config = dict(
    num_hidden_layers=16,
    hidden_size=320,
    num_attention_heads=8,
    num_key_value_heads=8,
    head_dim=64,
    intermediate_size=1280,
    vocab_size=12094,
    hidden_act='gelu',
    norm='layernorm',
    norm_place='pre',
    norm_eps=1e-06,
    positions='alibi',
    qk_norm=False,
    attn_scale=0.125,
    bias='all',
    tie_word_embeddings=True,
    parallel_block=False,
    init='trunc',
    init_std_qkv=0.0246,
    init_std_o=0.00435,
    init_std_up=0.0246,
    init_std_down=0.00435,
    optimizer='ademamix',
    learning_rate=0.000404,
    lr_mult_o=0.834,
    lr_mult_up=1.32,
    beta1=0.9,
    lr_head=0.0102,
    max_grad_norm=2.0,
    warmup_steps=312,
    schedule='wsd',
    decay_fraction=0.798,
    decay_shape='sqrt',
    final_lr_fraction=0.0,
    batch_tokens=65536,
    max_seq_len=1024,
    doc_mask=True,
    z_loss=1e-05,
    train_tokens=540000000,
    max_steps=8240,
    dataset='wikipedia_en',
)
MLP neurons of a small language model. Each row is named by its layer, matrix (down: output weights) and neuron, and shows model dimensions 144-207. Each number is 128 + 32 x the weight over its row's rms, rounded and kept within 0 to 255.
After each neuron's rows, "fires before" lists the tokens most often just after its 100 highest values on Wikipedia text that the model never trained on.

L2.down1194 [122  96 130  81 134 178  58 115 145  75 148 114  88  94 119 132 145 139 144 150 152 143  94 127 162 171 134 157 160 164 175 130 147 164 149  97 139 128 115 100 127 110 127 121 111  67  88 133 117 160 140 118 149 113 130  82 138 115  99 114 153 119 216 195]
fires before: "3", "2", "4", "6", "1"

L2.down1268 [127 176  86 209 156 176 135 136  86 200 117 153  79 147 100 112 103 132 147 130 157 180 103 175 172 125 156 108 127 158  73 108 165  62 134 132  99 100 123 125  97 101  81 137 183 153  55 118 105 137  70 130 161 114 176 164 168  92 121  60 102 102 130 101]
fires before: " ", " |", "1", " For", " income", "9"

L11.down146 [136 142 106 110 135 144 103 150 128 150  74 110 124  89 151 157 133 166 157 110 153 147 122 179 183 164 185 141 109 140  91 124 111  97 172 129 133 127 148  75 116  91 125 164 103 167 139 120 145  86  97 101 146  76 161 113 165 111 174  45 120 100 234 190]
fires before: "2", " ", "1", "3"

L11.down553 [103 148  67 141 118 151 115  96  90 124  67  61 155 135 166 105 155  99 115 141  92 106 155 166 135 132  60  85 138  82 119 159 110 130 121 127 171 105 132 111 171 161 118 139  71 133  95 115 152  90 110 102 181  93 138 165 112 175 126 161 107 112 146 150]
fires before: "3", "2", "1", "5", "4", "6"

L10.down992 [111  46 137 137 157 176 189 135 155 118 206  78 129 106 115 121 180 158 115 148 142  95 131 102 123 155  96  82 156 162 146 177 168 159 110 155 154 115 107 112 129 105 119  94 110 112 189 136  87 126 121 180 157 120  94  72 154  83 173 139 132 183 128  74]
fires before: "0", "5", "1", "6", "3", "8"

L8.down1159 [149 123  91  69 188 120 173 100 111 135  83 174  97 167 113 128 154  94 181 144 143 123 117 179 139 113 110  43 116 125 101 152 131 126 144 148 143 143 147  82 158 164 163 179  99 164  97 108 148 124 105 106 115 133 145  74 147 174 124 153 119  89 149 128]
fires before: "9", "3", "2", "6", "8", "4"

L11.down256 [120 141 153 119 126 122 162 146 116 153 118 132  82 136 166 108 192 111 155 103 125 108 131 128 145  75 107 152  99 145 140  62  92 135 147 111  71 145 140  92 149 132 100 120  98 141 103 149  88 135 115 132 104  86 155 128 144 167 171 124 193 103 178  68]
fires before: "9", "1", "8", "7", "our"

L8.down734 [ 99 133  98  71 165 142 115  98  94 100  54 120 119 154 185  93 125 114 103  64  67  93 111 125 150 154 146 108  86 157 165 122  79 154 166  86 184 121 132 186 122 110 128 106 133 161 179 139 107 117 157 139 122  95 130 141 109 121 157 177  32 116 127 154]
fires before: "1", "2", "0"

L2.down556 [138 138 206 141  95 134 140 130 131 149 133  73 130  75 117  67 149 143 193 140 131 130  90 109 126 141  69 142 127 105 113 120 140 137 149  99  76 120 158 134 100  84 143 134 123 148 160 167 147  74 175 127 131 124 110  70  90 141 164  79 150  74  70 107]
fires before: "2", "1", "0", " the"

L6.down661 [103  88 142 130 116 148 150 141 146 129 198 109 148 145 107 110 170 132 161 143 158 144 152 185  92 161 100 107 168 177 112 145 148 132 143 126 130 133 147 132 154 101 143 133 103 178 146 154 139 188 118 116 148 183 166  65 134 155  92 171 121 144  48  83]
fires before: "9", "8", "4", "7", "1", "3"

L8.down195 [143 132  95 156 125 176 102 103 110 139  92 142 150  87  96  79 137 102 158 150 121  83 174 119 128 172  99 153 117 153 122 172 119 136 127 102 149 169 158 118 134 148  69 103 101 102  97  95 113 143 141 124 125  81  84 139 169 147 141  82 173 150 167 171]
fires before: "4", "5", "3", "2", "1", "6"

L2.down178 [ 59 150  98 116 138 123 160 134 151 174 116 172 133 124 144  97 126 162 170 129 132 158 181 218  88  97 102 108 117  97 122 109 154 115 156 125 150 119 151 123 146 116 108 160 116 133 150  88 154  48 147 136 109 133 144 141  93 145 134 204  68 129 115  93]
fires before: "0", "4", "1", "3", "6", "8"

L10.down523 [ 81 174 132  89 111 167 120 126 115 144 107 104  69  90 107 116 136 118 124 118  70 123  91 131 179  80  79  97  66 133 103 105  89  42 140 134  99 141 162 130 162 146 157 129 114 147 119 153 150 160 150 171 138  98 136 175 147 172 130 126 133  83 137 103]
fires before: "7", "1", "6", "8"

L11.down997 [ 97 123 188 138 146 178 105  95 130 138  55  90 121  97 156 117 120 191 130 123 125 140 108 163 141 125  93 174 131 168 156  88  94 131 196 137  96  88 152 146 162 106 166 130  95 158  93 194  80 106 154 152 140 159 109 116 130 131 114 125 156 133 151 151]
fires before: " (", "\n", "0"

L11.down682 [ 87  97  92 137 123 127  92  85  91 140  89  90 157  16 149 129 180 123  93  78 135 151 122 140 125 108 102 126 150 104 143 143  96 131 133 108 130 143 183  73  97 124 216 179 110 157 127  97 108 174  72 122 153 127 124 122 168 104 113 134 144 132 188 158]
fires before: "3", "4", "af", "2", "emi"

L10.down1220 [156 136 139 117 140  99 131 191 163 111 119 114 101 142 141 154 156 127 130 111 154 141 155 128  96 134  81  91  86 177 134  91 110 141 195  96 143  73 110 104 139 151 116  71  76 111  78 179 113 227 142 138  57  96 113 159 162 144 136 153 129 142 182 154]
fires before: "1", "p", "9", "0", "2"

L11.down1166 [126 146 136 155 142 165  96 155 136 146 143 180 122 218 155  79  90 123  85 105 143 111 110  98 163 100 138 101  73 136 165 104 108 119 151 122  76 151 112  93 132 128 132 162 121 140 132 154 151 211 124 137 148 156 158 113 126 193 164 122 163  53 190  90]
fires before: "6", "7", "5", "8"